{
  "vocab_size": 8192,
  "norm_eps": 1e-05,
  "positions": "rope",
  "rope_theta": 10000.0,
  "qk_norm": false,
  "tie_word_embeddings": false,
  "parallel_block": false,
  "init_std_qkv": 0.0462,
  "lr_mult_o": 0.86,
  "beta1": 0.9,
  "max_grad_norm": 0.5,
  "batch_tokens": 32768,
  "doc_mask": false
}
MLP neurons of a small language model. Each row is named by its layer, matrix (gate and up: input weights; down: output weights) and neuron, and shows model dimensions 48-175. Each number is 128 + 32 x the weight over its row's rms, rounded and kept within 0 to 255. A neuron's up and down rows have the sign that makes its largest values positive.
After each neuron's rows, "fires on" lists the tokens most often at its 100 highest values on Wikipedia text that the model never trained on.

L4.gate348 [103 170  58 141 136 164 131 174 156 142 113 153 117  90 183 186 129 171 171 137 172 155 104 146 104 149 162 173 132 163 117 171  94 123 137 104 176 127 122 207 180 203 123 120 102 112 132  81 190 101 106 163 173  55 210 101 148 122 101 125 162 117 141 170 178 135 139 100 198 150  81 149  86 152 161 142  98 142 129 174 125 142 129 124 147 113 124 131  99 179  99 126 109 128 196 139 125  91 113 130 117  77 135  91 156 187 153  86 185  95 124  75  86 124 112 170  68 175 153 139  91 123 171 114 152 135 126 133]
L4.up348 [104 132 101  52 122 148  90 115 185 152 155 120 210 162 104 139 138 150 162 159 135  97 135 111 127 169 139 169  83 137 163 139 116 109 130 164 143  82 148 195 163 125  76 100 118 128 125 115 131 112 127 145 135 126 103 117 135  68  66  84 151 113 144 138 178 126 123 121 113 167 104 148 135 135 179  96 115  60  93 136 130 132 153 133 102 118 109 142 133 147 177 111 147  91 117 159 206 120 127 139  90  85  55 143 131  90 163  71 167 130 185  84 162 149  87 211 104 125 161 154 107 165 117 109 141 155 150  89]
L4.down348 [127 134 149 113 140 123 121 103 103 132 145 115  57 116 157 101 121 160 103  72 138 115  76 127 168 122 109 139 153 103 128 127 157 166 149 127  82 107 108  52 108 148 118  96 121 144 136 172  99 174 178 128 107 149 128 168 135 160 163  45 124 108  62 102  34  73 132 131 127 134 114 103 126 131 248 144 164 112 148  89 169  94  76  75 145  89 159 133 119 122  87 138  97 151 153 119 132  85 190 130 143 156 175 165 130 119  82 144 136 145  72 149 175  80 123  94 167 150  98 158 144 104  49 110 158 123  94 117]
fires on: " University", " Bay", " College", " Island", " age"

L3.gate125 [ 88 154 114 100 159 105 132 131 157  94 149 144  62  77 117 133 126 137 116 165 115  97 160 156 145 100 117 185 101  88 131 165 125  96 147  87 112 152 102 169 168 139 171 150 121 156 165 143 133 166 126 109 120  97 155 149 186 129  88  96 126 108  92 106 129 141 138 132 129  77 178 150 153 142 147 102 139  91 137 180 142 143 133 133 121 128 127 114 107 184  84 166 155  87 225 129 180 138 141  98 120  97 161 136 170 133 126 140 169  92 117  72  94 177 111 130 128 180 114  22  91  90 103 103 142 163 150 168]
L3.up125 [149 139 139 119 122 129 163  92 117 150 184 178 128 110 194  74 123 184 133 112 149 165 125 157 165 158 133 109 156 128 153 193 109 110 130  77 165 152  99  36 129 129 162 169 111 173 131 184  52 102  78  60  81 132 137 192 145  99 121 162  64 129 142  91 100 179 120 147 143  84  78 103 221 156 135 163 119 152 110 131 149 128 162 117 106  93 144 105 141 161 132 133 123 157 177 181 155 117 180 133 135 187 157 104 102 149  88 111 122 134 107 103 103 100 120 103 129 161 140 120 151 129 158  86 117 118 115 144]
L3.down125 [116 119  39 139 106 159 117 180 149 125  67 104 112 123  84 125 143  83 125 207 144  79 137  88 100 127 111 102 115 153 105 128 130 183 173 151 153 142 182 152 156 124 105 145 161  89  85 106 169 126 185 143 153 111 122  76 148 118 189 107 160 103  87 198 173 102 192  96 145 142 180 161 127  92  52  94 167  97 124 132 140 129 122 127 145 144 118 124 133  93 140 107 113 173 143  70  96 205 119  86 129  80 158 140 103 151 117 113 170 129 134 210 105 159 156 144 136  87  98  86 147 122 156 164 133 177 175 144]
fires on: "0", "2", "vor"

L4.gate226 [142 156 145 135  98 154 156 140 122 129 174 170 140 215 242 146 103  89 211 125 136 123 111 161 104 189 109 118 138  96 175 135  81 155 153  84 146  96 107 156 113 147 110  91 213 115 105 169 136 108 102 148 108 106 151 159 106 140 146 111 143 143 199 192 142 116 176 174 128 129 171 138 151 119 167 139  90  90 110 139 125 115  80 165 150 126  99 124 113 136 119 142  99 118 143  60 131 139 123 150  97 186 107 128 136 181 125 112 109 122 152 126  97 127 127 118 141 177 160 101 121 138 117  89 158 114  61 169]
L4.up226 [139 151 155 148 148 181 196 130 127  90 188 151 143 153 104 115 145 144 168  89 147 135 131 137  95 155  66 141 120 136 154 164 112 172 161  92 129 146  87  90 120 155 142 155 181 145 107 149  88 116 108  82 118 129 127 128 141 147 170 123  99 145 121 136 137  32 182  97 173  84 178 112 102 152 172 113 120  66 113 162 125 104 118 149 104  26  93 130  85 159 129 180  73 139 177  58 116  92 130 135 108 166  96 116 172 165 161 129 101 152 130 138  93 167 191 116 136 214 139  64 132 132 139  93 124  85  56  93]
L4.down226 [ 94 117 201 173 121 157 120 113 108 105  78 123  52 127 142 124 105  84  99 141  95 104 153  86 173  87 131 143 146 154  73 150 171 138 105 144 132 183 136 117 154 122 109 173  66 132 166 125  92 100 156  62 131  83 131 137 143  71  93 127 122 126 154  84 183 181  85  71 128 106 147  95 163 142 242 108 140 177 151 102  98 162 155 105  89 107 142 121 136 146 120 115 108 147 103  76 118  97 178 113 106  93 122 164 135  94 163 124 173 108 110 119 136  93 137  98  67 125  87 106 100 170 117 197 106 135 154 112]
fires on: "0", ".", " the"

L7.gate450 [121 125 115 147 165 161 133 185 141 100  72  96  82 120 125 112  96 145 126 165 200 152 110  99 131 124 125 153 137 157  97 105 120 152 129 122 167 157 134 128 126  89 145 102  95 117 129 153 146  87  88  81 117 150 181 221  48  96 120 179 106  69 124 129 105 153 112 168  84  59  84 128 101  87 147 134 138 126 106 132 156 166 166  95 161 131 131 126 159  97  78 132 157 181 122 170 152 134 130  91 141 134  97 111 134 172 133 126 135 176 133 115 160 108 142 195  89 133 161 169 113  89 133 138 148 132 128 144]
L7.up450 [131 123 156  83 138  93  87 178 177 137 111 161 155 122  63 110 149  81 133  44 127 117 121 127  96 108  97 137 214 131 111  86 144 104  96 139  78 106 100 141 122  84 181 111 130 117 143  82  91 139 114 131 141 112  97 168 140 102 159 149 125 122  88 126  89  80 163 108 140 103 155 184 133 173  54  88 129 103  72 131 184 128 117 166 136 154 137 153 155 102  92 110 133 110 171 133 155 139 130 162 106 117 143 113 173 130 172  91 149 155 159 109 108  53  62 137  78 117 118 132 170 136  66 156  83  83 126  97]
L7.down450 [ 99 136 153 140 132 122  76 127 132 133 139 165 136 127 144 120  84 137 168 107 168 113  71  88 127 104 110 124 125  94 119 131 112 113 142 158 121 186 131 136 147 171 159 102 143 129 163 124 136 167  65 118 118 120 132 143  93   4 118 223  93 129 153 124 100 118 131 132 136 117 156  99  87 177 173 149 124 155 118 133 166 147 178 113 135 116  80 156  85 151 103 145 155 123 150 144 133 108 141 154 114 134 162 152 160 153 128 147 128  91  87 121 212 123 141 126 157 128 220 186  99 147 153 105 157  99 127 124]
fires on: " of", "d", "ed"

L7.gate303 [ 85  86 146 116 109 110  96 114 152 156 110  85 157 111  71 154 185  95 161  97 120 143 143 119 138 150 101 204  86 139  82 124  90 151 161 122 112 115 134 149 117 137 108 104  75 121 120 186 110 124 141  93 100  99 168 185  94 145 116 178 110 117 122 177 156 129 203 111 136 129 105  98  74 146 144 166  89 161 153 180 156 189 179  79 119 154 199  96 155 165 192 115 134 110 151  65 164 159 168 137 129  95 155 161 130 130 104  82 131  85 126 130 171  52 138 169 155 100 141 158 159 115 150  97 135 139 118 133]
L7.up303 [122 138 145 114 139 176 174 148 111 140 141 126 163 110 121 142 112 102 159 129 129 104  78 111 107  96 104 105 122 174 153 115 130 115 146 128  87 180 116  64  87  92 161  98 121 151  89  95 119 124  58  88 117 134 149 220 120 130 142 138 155 125 110 123  30 103 151 153 103  91  99 132 104 134 145 210 106 174 127 131 129 130 180 145 136 131 148 123 120 128 146 156 129 122 134 149 131 146 194  80 119 144  87 133  73 129 133  90 100 117 118 169 148 162 152 128  86  93  98 105 132  63 112 128 157 141 165 113]
L7.down303 [120 141  77 139  91 110 157 108 123  88 114 128 160 208 173 123 114 127  77 130  77 194 117 129  53  85 137 105 112 108 149 174 101 158  68 129 137  77 162 149 122 103 182 102 117 183 134 100 157 121  86 129 165 147 143  87 118  97 141 154 115 178 165 115 157 136 161 193 159 114 182 162 115  83  95 103 118 119 125 161 116 144 122 113 153 135 101 150 116 127 103 153 133 134 144 133 146 145 143 131 104  75 138 129 154 164 185 101 113 207 149 123 120 179 126 141 185 126  69 118 196 138 113 144 128 151 132 215]
fires on: " |", " years", "-", " of"

L3.gate73 [119 139 126 108  98 131 163  90  75 120 155 112 132 139 173 120 138 214  91 109 135  99 133 182  98 123 114 101 114 158  93  80  66 110 131 111  80 156 124 114 146 161  88 106 106 126 100 134 128  76 139 101  84 127 130 115 173 132 127 140 119  58  80 128 121  74 132 130 110 108  81 171 142 181 107 154 172  82  84 113 119 113 131 165 141 200 111 138  87 158 176  69 106 153 153  87  57 127 123 102 141 181 163 122 119 169 144  74 111 203 125 122 128 136 102 104 161 169 142  94 107 116 157 144 121 110 110 106]
L3.up73 [118 125 101 111 122 148 205  78  92 110 172 179 115 144 174 130 127 207  98 165 163 157 120 194  90 137 115 104  60 127  97 107 159 110 132 137  69  99 105 127 136 168 135 167 143 165 114 131 161 128 122 137 118 104 155 107 127 202 167 135 155 106  93 149 123  91 114 151 138 160 164 116 114 194 166 170 128  76 105 145 113 101 110 142 134 130 131 126  97 148 117  64 138 117 143  76  35 121 149 113 120 120 178  96 149 121 120  77 108 189 143 180  84 147 134 121 168 183 122 115 144 118 140 146 109 165 105  84]
L3.down73 [ 75  87 151 126 118 171  90 153 163 130 136 102 146 155  94 167 118 112 115 144 126 176 138 145  92 130 154 139  83 115 107  65 149 151 107 114 123 101  74 143 122 149 119 166 103 165  81 116 123 156  86 174 182 124 122 127  87 141 114  86 127 175 156 110 137 177  55 102  88  93 134 124 160 174 112 150 145  67 131  86 113 175 184 147  89 168 127 132 151 152 146 122 112  85 159 125 122 172  96  98  43 135 134 157 113  85 162 157 106 172 161 119  69 107  86 130 123 163 102 154 113 177 144 179  81 149 122  83]
fires on: "0"

L3.gate281 [101 107  97 127  61 129 114 120 183  97 103 178  96 148 119 114 113 109 170 141 137 133 156 126 111 222 126  89  94 116 112 152 132 126 132 145 131 111 125 132 136 122  80 105  81 143 141 170 174 145  99 149 150 123 140 189  85 180 102 102  78 104 140 147 121 126 125 136 158  75 151 141 118 127 159 153  69 156 103 124 112  82 181 102 130 110 135 101 111 137 132 170 181  80 142 200 102 118 135 122  98 158 142  72 143 132 142 149  82 134 121 195 173 119 138 115 146 179  92 116 111 110 119  86  80 132 100 107]
L3.up281 [ 61 153 124 128 103 131  81  67 154  94 123 166  95 136 105  94 162 149 103 144 184  97 134  86 101 137 139 113 105 143  84 149 113 161 133 110 152  87 132 170 151 101 115 122 186 128 134 155 118 168 109 152 133 154 141 127 122 130  69 167  97 133 161 123  87 146 102 124 109  88 132 123  82  55 162 139  99 120 129 142 157  99 159 138 165  99 127 130 116 132 147 145 186 164 102 165  78  98 114  73 156 132 102  76  97 109 150 165  64 120  93 159 102 112 149 134 119 203 118  73 177 131 106  86 126  69 154 160]
L3.down281 [122 125 112 127 116 107  81 116 155 151 174 121 181 136  84 142 117 112 148 157 106 137 131 137 143 116 123 139 122 135  90 164 114 144 151 119 136 141  81  96 133 102 112 158 122 167 162  99  75 133  54 108 135  83 158 132 153 172  95 116 173  86 181 131 106 143 133 162 127 113  94 114 127 136 150 211 133 130  85 156  77 109 163 110  82  92 125 174 187 111 122 164 108 128  98 168  88 128 142  96  71 130 118 106 150 104 108 137 149  96 152 177 171 145 133 136 122  83  92  95  75 147  87 184 168 103 102 169]
fires on: " un", "-", " $", " Un", "=", " ("

L5.gate588 [104 156  91  96  70 115 141 109 114  91 169 184 150 162 158 127 121 143  94 115 158 111 168 171 119 147 142 150  86 130 134 167 119 113 118 133 141 149 130  96 126 100  89 168  97 180 110 115 116 134 155 146 105 139 116 101  90 129 105  80 150 133 128  76  83  81 103  84  91 188 136 165  62 161 127 169 117  69 122 158 102 148 141 145 103 116 139 125 102 116 190 162  85 142 106 130 104  78 152 133 123 177 133 118 144 118 126 128 107 168  84 112 153 115  88 124 111 119 152 148  94  91 118 116  78 100 118 150]
L5.up588 [111 110 191  97 146 146 122  76 145 143 172 121 150 100 134  83 126 110 109 113 100 136 125 145 112 155 162 158  36 110 106 138 150 147 138 105 120 114 162 155 154  75 124 151 128 176  67 148 111 131  90 177 178 180 103  95  81 122 100 129  89 133  81 145 131 193 141 190 109 125 165  89 151 155 131 102 130 128  87  71 155 143 113 122 164  77  82 146 141 180 126  62 126 127 160  71 138 113 138  94 143 153 152 162 110 121  98  80 121 128 107 122 176 119 138 171 103 134 148  91 146 159 169  41 109 195 161 117]
L5.down588 [123 149 140 112  86  89 135 129 143 120 123  74 119  29 142 129 141 107 105 109 120 115  96  97 117 140 104 151 100 156 106 118 130 175 142 168  88 146  79 109 121 106 109 145  91 133 135  74 190 116  61 145 160 184 186 116 129  62  81 138 108 135 190 113 119 141 126 157 116 147 103 128  87 177  74  90 148 106  88 101 132 130 175 140  91 158 107 174 136  77 163 109 162  73 156 160 146  86 132 113 136 110 136 197 124 127 114 160 142 103 110 186 127 160 127 102 141 127 150 151 164 102  68 160 126  89 169  79]
fires on: "0", "ur", "fin", "br", "port"

L5.gate615 [127  93  99 163 122 150 130 181 182 189 130 141 115 164  95 149  89 164 108 109 123  71 114 149 102  83 124 168  88 132 163 147 101 146 117 167  85 144 155 128 145 140 141 122 123 123  93 145 125 132 104  62 195  85 141 159 132 138 163 164 186 109 128  93 125 127  84 111  77  79 102 189  96  98 168 134  98 155 102 113 161 138 120 120 121 138  86 124 141 208  96 128 163 174 113 144 141 178 138 147 128 141 208  84 132  98  87 136 191  98  87 110 122 107 130  99  88  85 102  92 151  91  90  91 113 136 120  50]
L5.up615 [165 120 120 150 128 168 140  73 135 136 170  84 111 115 124  70  66 177 158  98 109 128 158  87 151  60 113 127  81 144 164 129 176 109  55 139  45  58 108 138 129 135 108 113 123 127 117 183 139 150  96 149 154 118 113 107  97 105  97 145 154 104 137  71 154  74 101 175  85 157 123 124 128  97 120 154 167 167 111  76 122 133 151 133 134 139  92 139 137 132 109 116 129 138  65 173 100 140 140 150 133 120  99  86 137 116 116 121 100 155 119 118 142 115 109 101 144 124 175 115 214 124 106  62 115 162 138  94]
L5.down615 [117 117 152 157  86 112 124 145  64  66 128 144 131  86 117 111  93 135 160 114 169 135 143  91 132 141  96  87 150  64  99 115 137  95  99 101 102  97 111 123 139 146 157 145 131 126 114 149  70 119 169 134 175 147  39 151  90 169 138 160  98 159 117 128 138 170 136 182  81 183 129 115 131 142 166 117  76 160 105  71 139 138 103 144  95  84 133 110 111  94 119 153 161 109 157 122 141  54 114 116 122 136 173 113 103 118 158 178 120 106 166 144 186  77 130 134 170  93 151 217 139 164 118 130 123  93 132 158]
fires on: " re", "s", "ing"

L7.gate279 [148 195 105 101 102 111 147 177 109 120  87  95 107 167 108 172 122 118 186 113 117 118 148 104 156 114 113 114 148 182 143 142  74 120 153 141 119 169 104  93  56  42 150 125  84  83 108 123  95 128 183 112  88 174 171 115  93 137 120 149  90 102  91 161 153  87 128 153  56 136  85 131 106  78  75 169  86 186 109 151 174 116 120  86 130 149 145 126 119 100 128 167  88 122 126 153 106 124 116 124 125  88 104 148 163 189 143 150 116 167 191 105 149  75  99 164 106 168 174 152  79 168 168 165 131 134 151 102]
L7.up279 [127 101 129 126 123 105 128 253  73 131 125 158 124  98 108 153 123 130 119 107 113 171 122 158 137  86 121 145 120 137 151 136 115  97 146 105  84  86 175  72  59 121 187 172 127 128 175 109 164 124 137 144  99  98 112 147 115 148 137 139 103 124 151 158 100 120 134 103 140  97  64 109 165 123 154  96 177 158 138 139 207  83  93 118 140 145 166 121 139 110 117 166 133 142  95 118 136 139 103 122 143  28 140 164 122 172 190 156 114 131 147 106 144  14 115 182 108 186  92 140 130 170 137 131 195 129 107 120]
L7.down279 [161 102 168 133 124 100 159 118 131 111 157  91 108  91  91 198 135 130 119 120  75 109 125 163 115 116 133 145 141 162  77 146 176 122 111 131 140 164 118  76 154 151 192 186 175 183 143 100 143 131 121 113 128 131  84 156 130 183 121  72 150 162 148 157 153 144 162 117 106 168  19  69 157 131  88 159 136 142 174 137 153 120 138 119 153 143 150 121  74  97  81 167 143 133 145  94 124  99 125 146  92 161 162 149 177 139 169 183  94 131 141 132  91  81 159 174 164 163  81 137 126 167 112 160 128 183 134 115]
fires on: " of", ","

L5.gate199 [116 140 122  83 107 139 167 125  80 119  82  91 102  64 149 136  95 146 154 143  82  89 173 145 148 137 112  93 145  76 171  87 106  93 151 136 161 149 140 156 113 184  33 102  97  74 100 194  78 109 125 134 125 106 165 102 134  83 165 118  68 174  86  92 141 144 169 134 146 158 129 154  64 128 133 128 148 110 188  93 108 148  68 114  84 156 155 131  96 130 132 141 106 146 144 137 139 134 129 110 135  76 133  82 144 129 130 115  70 144 198 163 103 131 112  89 103 173  82 104 175  72 150 122 126 161 108 170]
L5.up199 [118  92 111 168 151 147 187 148 147 135 119 141 122  85 124 134 115 161 103 160  55 137 161 114 155 200 128  81 101 104 111  90 161  73  87  77 138  89  83 137 115 184 105 140 132 139  84 105 142 142  47 166 147  68 153 121 139 133 146  83 102 208 109 120 123 137 114  87 120 164  85  97  70 148 102 139 135 106 155 122 127 140  62  99  93 129 167 159  82 138 142 130 114 108 196 152 125 105 155  97 148  94  96  95 130 175 107  98  79 171 170 163 109 141 141  68 128 132  61 145 193 138 131 133  94 156 174 119]
L5.down199 [138 131 141 129 112 122 127 162 206 146 140 125 174 146  81 123 189 153 142 148 158 192 136 154 116  58 130  97 118  85 113 110 173 124  89 131 115  40 110 153 131 130 118 113 157 123 130  53 134 115 126 118 227 110 139 131 187  86 138 107  71 118 175 138 119 124  96 130 165 111 124  90 141 164 137 149 110 115 137 137 157  94  80 135 120 120 130 106  65 133  96 115  58  89 102 158 159 126 115 123 146  78 133 165 103 137 153 137  64 106 169 127  97 148 119 118 102  49 161 159 140 132 170 167  94 109  99 103]
fires on: "n", "0", ",", "eti", "2", "ian"

L4.gate90 [ 93 151 147 105  98 195 134 149 117 149 108 152 108 156 179 138 148 125  94 128 144 210  84 165 144 115 126  87  72 108 112 139  94 118 139 148  67 142 139 107 143 125 136  83 140 173 102 153 144 171 124  79 161 147 154 127 131 178 151 138  75  78 119 173 125  50 165 126  75 110 142 153 105 140 130 150  91 122 105  84  50  88 117 133 135  90 153 157  69 102 138 142 121 133 155 131 125 119 156  37 130 119 113  73 147 161 123 159  95 110  91  90 137 132 161 165 111 137 190  88 162 166 198  96 129 103  86 128]
L4.up90 [ 64 115  71 140 117 159 144  86 128  96 147 148 121 132 105 116 107 178 128 107 147 129  93 179 122 131 105 138  71 144  89 125 153 102 199  69 136 144  72 132 154 133 110 133 147  91 107 174 130 127 131 106  55 117 116 111 153 169 150  98 114 128 119  56 142  75 147 115 133 200  91 117  57 158 140 131 136 154 137 186  11 119 136 120 188 136 186 134 131 148 107 131  61 150 129 115 145  52 136 136 134 138 143 111  88 154 135 167 125 148  74 140  87 115 142 110 151 135 117 139 120 142 162 110 167  90 122 161]
L4.down90 [151 106  86 134 168 181 123  66 124  81 125 160 133 123 179 154 117 144 104 148 136 124 144 113  91  82 171 102 194  98 132 115 190  70 154 100 166 125 135  98  92 161 139 120 105 157 150 104 144  97 134 133 152  76 107 118 105 118 130 164 160 109 132 125 185 125 104 134 106 128 120 103 119 166 119 142 116 106 128 158  70 189 131 132 182 162 103  85 158 159 122 211  86  64 165 140 145 132  85 166 148 121 148  84 147 178 163 149 146 194 138 145  55 131  99 127 101 131  97  68  98  80 120 130 154 169 137 155]
fires on: "0", "2", "5", "6", "-", "1"

L3.gate505 [128  90 153 104 135 166 133 126 128  53 168 126 142 110 175 146 128 170 153 120 174 128 119 164 130 148  81 127 111 123 127 138 137 206 138 147 147 187  66 125 124 139 129 118  92 171 193 129 196 202 111 141 129 132 133 142 143 173  67 199  81 116 111 111 115 114 122 101 114 106  81 112  95 138 151 146 166 118 101 185 124 117  62  97 165  94  51  50 103 105 114  62 184 144 146  87 129 118 121 192 122 132 163 118 145 116  86 106  42 161 138 145 128 115 150 141 115  76 145  94 124 119 150  75 105 132 165 134]
L3.up505 [ 91 111  97 130 101 179 114  98 183  62 132 139 121 108 159 109 108 173 102 123 158 106 126 137 154 137  94 117  91 171 134 111 135 160 122 203 105 134 132 130 117  73 115 141 113 163 112 128 116 142 165 107 147 147 153 166 155  94 112 187 120  99  56  82  98 138  84 157  70  65 155 151  76 110 145 141 100  74 151 109  96 102 120 160 115  97  72 122  81 166 138 149 142 132 137 121 132 103 146 150 140 102 118  59 121 153  71 144 126  94 156 147 100  98 177  93 126  91 138 148 162 135 133 178 134 168 182 130]
L3.down505 [161 134 115 115 130 115  68 154  79 114 122  55 137  90 137 164 142 135  88 111 160 107  94 163  98 109 175 112 150 110 158 105  92 107 147  68 159  93 109 138  91 179  71 115 111 165 145 169 149  82 110 161 130  79 123 140 148 136 101 178 125 106 141 175  90 114 162 106 161 157  75 121 116  99 160 168 100  85 140 118 159  67 132 122 112 137 111 149 117 138 101 162 130 124 112  96  77 155 151 115 117  81 148 117 137 187 168 106 149 144 167 115  94 141 176 176 100 166 104  54 113 160 144 171 110 169 102  66]
fires on: " =", " about", "less", " for", "=", " ("

L4.gate371 [ 73 132 134 192 130  94 160 142 146 132 148 109 116 146 116 111 159 115 139 173 156 113 120 151 113 123  69 135 126  94 132 143 113 174 182 160 159 103 177  92 107  85 151 106 140  72 163 192 108 127 108 111 160 152  82 192 132 115 157 193 143  98 100 104 149 164 127 140 101  77 159 152  90 107 126 113 135  94 137 172 145 173 129 122 110 178 158 112  92  89 113 116 130 149 180 136 167 114 135 112 145 101  62 110 216 100 119 141 119 101 149  92 143  83 142 142 122 154  85 151 115 130 126  92 125 183 138 177]
L4.up371 [107 115 118 142 150  98 130 142 117 190 213 146 128  89 110 168 128 104 172 154 135 151 108 177  92 138 113 164 155 122 120 142 146 156 148 163 156 126  88 103 110 146 114 104 159 153 177 141 120 160 129 190 136 164  88 176 130 105 142 140 143 134 141 173 157 139 166 114 123  48 118 143 131 133 157  72 189 102 167 140 158 154 112 145 103 212 147 150 131  83 156 129 104 146 184 117 135 129 119 160 143  55 100 159 214  91 155 143 163 138 154 121 116  88 188 128 160 151 123 158 157 139  91  61 184 156 145 174]
L4.down371 [163 125 151 146 139 169  88 130  93 114 130 132 109 108 109  94 116 158 133 103 131 123  87 167 113  88 183 124 186 106  85  93 187 126 102 175 124 147 100 135 182 139 165 110 109 111 120  67 119 104 137 153  98  93 205  65 168 141 122  93 131  52 132 139 121 101 160  98 178 149 143 136 152 100 161 119  78 140 125  59 139 106 154 107 213 139 131 135  98  65 124 138 121 152 111 132 137 149 126 109 133 135 166 101  98 162 171 153 116 137 135 145  78 193 147 130 142 118 174  97 130 155 173 154 144 104  74 135]
fires on: "ed", " as", " than"

L3.gate378 [114 140 155  91 114 131 134 162 141 119 181 120 120 141 136 175 139 146 140  96 185  96 123 147  89  96  97 165 119 138 129 145 127  80 100 110  90 122 125 152 144 141 139 107 117 183  64 146 160 163 128 140 122 120 137 132 190 141 168  93 163 100 114  99 150  83 121  83  71 133 148 123  79 168 217 149 141 143 149 169 146 105 153  79 154 147 100  93 139 213  94 146 136 116 154 141 124 136 184 155 191 107 174  91 204 158 155 142 130 117 131  80 112 222 119 144 141 173 127  66 164 126 125  88 111 157  97 142]
L3.up378 [195 153 144 105 147  85 132 139  99  44 171  78  90 149 116 136  68 115 167 124 118 151  95 163 103 135  89 171  94  93 152 137  88 171 148 129 112 130  72  68 123  79 118 123 124 147 139 163 147 179 153 133 112 124 141 111 143 132  91 157 169 143 140 115  76 101 171 110 158  64 119 113 198  98 108 114 130 130 123 122 141 178 105 152  90  97 118 171 116 141  87 116 137 161 159 113  98  94 170 138 145  96 150 105 138 190  86  92 179 170 131 140 102  98  61  80 159 177 144  86  77 179 135 123 131  87 101  96]
L3.down378 [ 92  34 103 172  74 112 105 144 123 167  94 193  98 147 182  97 152  62 137 154 140 132 157  70 139 116 144 149 174 194 137 151 154 119 130  77 116 155 193 133  91  95 179 120 133 134 174 110 158 148 109 109 141 124 124 135 129 143 106  84  96 115  78 148 128  93 131 146 114 146 169 125 109 146 132 137 161 177  88 125  44 103 139 132 126 125 102 143 116  93 158 171 155 147 141 121 110 133  47 115 128 121 156 155 139  82 140 144 152 121  94 212  80 145 185 185 127 126  94 133 171 109 154  95  98 145 132 174]
fires on: "2", "6", "ary", " on", "3", "ance"

L4.gate558 [126 124 128 146 130 140 133 195 124 150  37  70 140 108 141 179 128 189 105 116 125  99 143 114 126 140 100  94 162 135  76 130 101 119 103 160 143 138 165 114 110 109 147 125  68 100 178 148 153 100 159 101 105 145  77 195 103  99  90 152 172  96 101 183  82 154 109 134  24 103 105 179 133 127  75 134 127 130 107 131 106 118 136 111  97  65 104 167 146 103 148 140 140 150 159 112  92 118 100 148 194 108 141  72 117 110 165 101 155 143 131  89 128 127 174 119 150 191 145 124 156 114 148 123 149 127 138 131]
L4.up558 [160 164 105  86 106 117 162 136 224 144 130 154 168 102 146 149  89  77 142 119 165 142  72 104  94 126 137 160 125 154 164  89 151 137  89  83  95 147 172 134  98  87 162  77 133 113  95 134 149 137 129 103 140 167 212  93 127 160 129 125  97 137 108 143 149 192 145 113 143  67 121 126 200 160 160 120  74  73 151 104 162 105 109 185 109 187 145 150  28 146 152 128 147 183 165 162 127 155 125 156  96  78  87 189 134 137 106 100 104 150 133 118  84 137 155 128  82  97 150 121 165 141 119 138  99  72 156 101]
L4.down558 [135 114  49  85 151 118 149 155 184 162 112 153 137 126 152  79 100 117 157 184 123 108 137 113 140 126 143 137 139 147  98 130 125 157 120 189 100 110 122  93 112 156 152 129 151 139 143  96  70 128  82 199 138 131 133 201 201  92 148 132 145 117 137 139 141 182 114 142 110  65 162 117  84  94 152 109 106  95  83 119 150 168 170 105 151 157 129 129  93 144 104  39 150 179 130 129 215 119 167 178 126 138 106 116 151 155 156 162 146 117 140 150 163 142 129 100 146  94 155 162 204 113 154 175 152 116 137 116]
fires on: "0", ":", " of", "9"

L3.gate40 [147 153 170 166 113 104 132  68  75 117 224 113 138  92 130 178 142 170 133 121 123  39  64  69 106 149 187 141 139 148  90 125  94 123 125 137 135 118 128 158  68 137 119 126 146 124  85 133 142  42 175 113 109 139  97 120  82 142 197 104 137 138 168 154 110  98 136 173 188 173  86 187 113 180 163 162 178 105 165 109 148  80 112 151  92 143  54 115 125 132 143 149 147 166 136 139  72 163  61 150 132 198 133  67 116 118 105 155 133 115  72 127 160 139 110 121 128 120 116 128 145  97 143 119 143 116 141 139]
L3.up40 [158 105 174  93 153 136 129 132 194 110 133 136 109 119 167 110 126 174  87  94 115  98  92 107 121 194 189 181 114  88 144 141 139 126 109 156 114 163 130 107 115  82 101 153 146 114 106 155 114 120 174 136 100 158 125 118 100  91 119  89 127 164  61 151 159 134 111 123 125 105 143  94 115 141 115 129 121  78 119 162 121  87 153 109 161  71  93 179 130 135 157 149 108 172 138 116  97 110 181 171 116 155 186  87 213 116 123  85 147 106 103 116 118 162  93 137 129  83 142 131 214 167  95 148  97 133 122 121]
L3.down40 [136 158 119  74 134 131 109 100 151 108 134 108 108 122 101 119 120 118 185 121 119 102 146  88  98 130 151 159 125  59  92 108  98 137 113 114 135 123 113  87  80  51 103 149 128 120 159 101 110 121 155 139 146  99 128 161  65 116 106 117  61 179 143  82 184 116 109  62 108 154 122 110  93  77 120 160 163  71 166 139 151 158 112 115 117 132  53 142 123 172 197 106  95  70 147  93  90 132 125 143  63 165 166 134 126 101 155 171 117 151 143  94 129 163  94 132 170 134  82 178 152 159 163 215  80 121 155  59]
fires on: "0", " raid"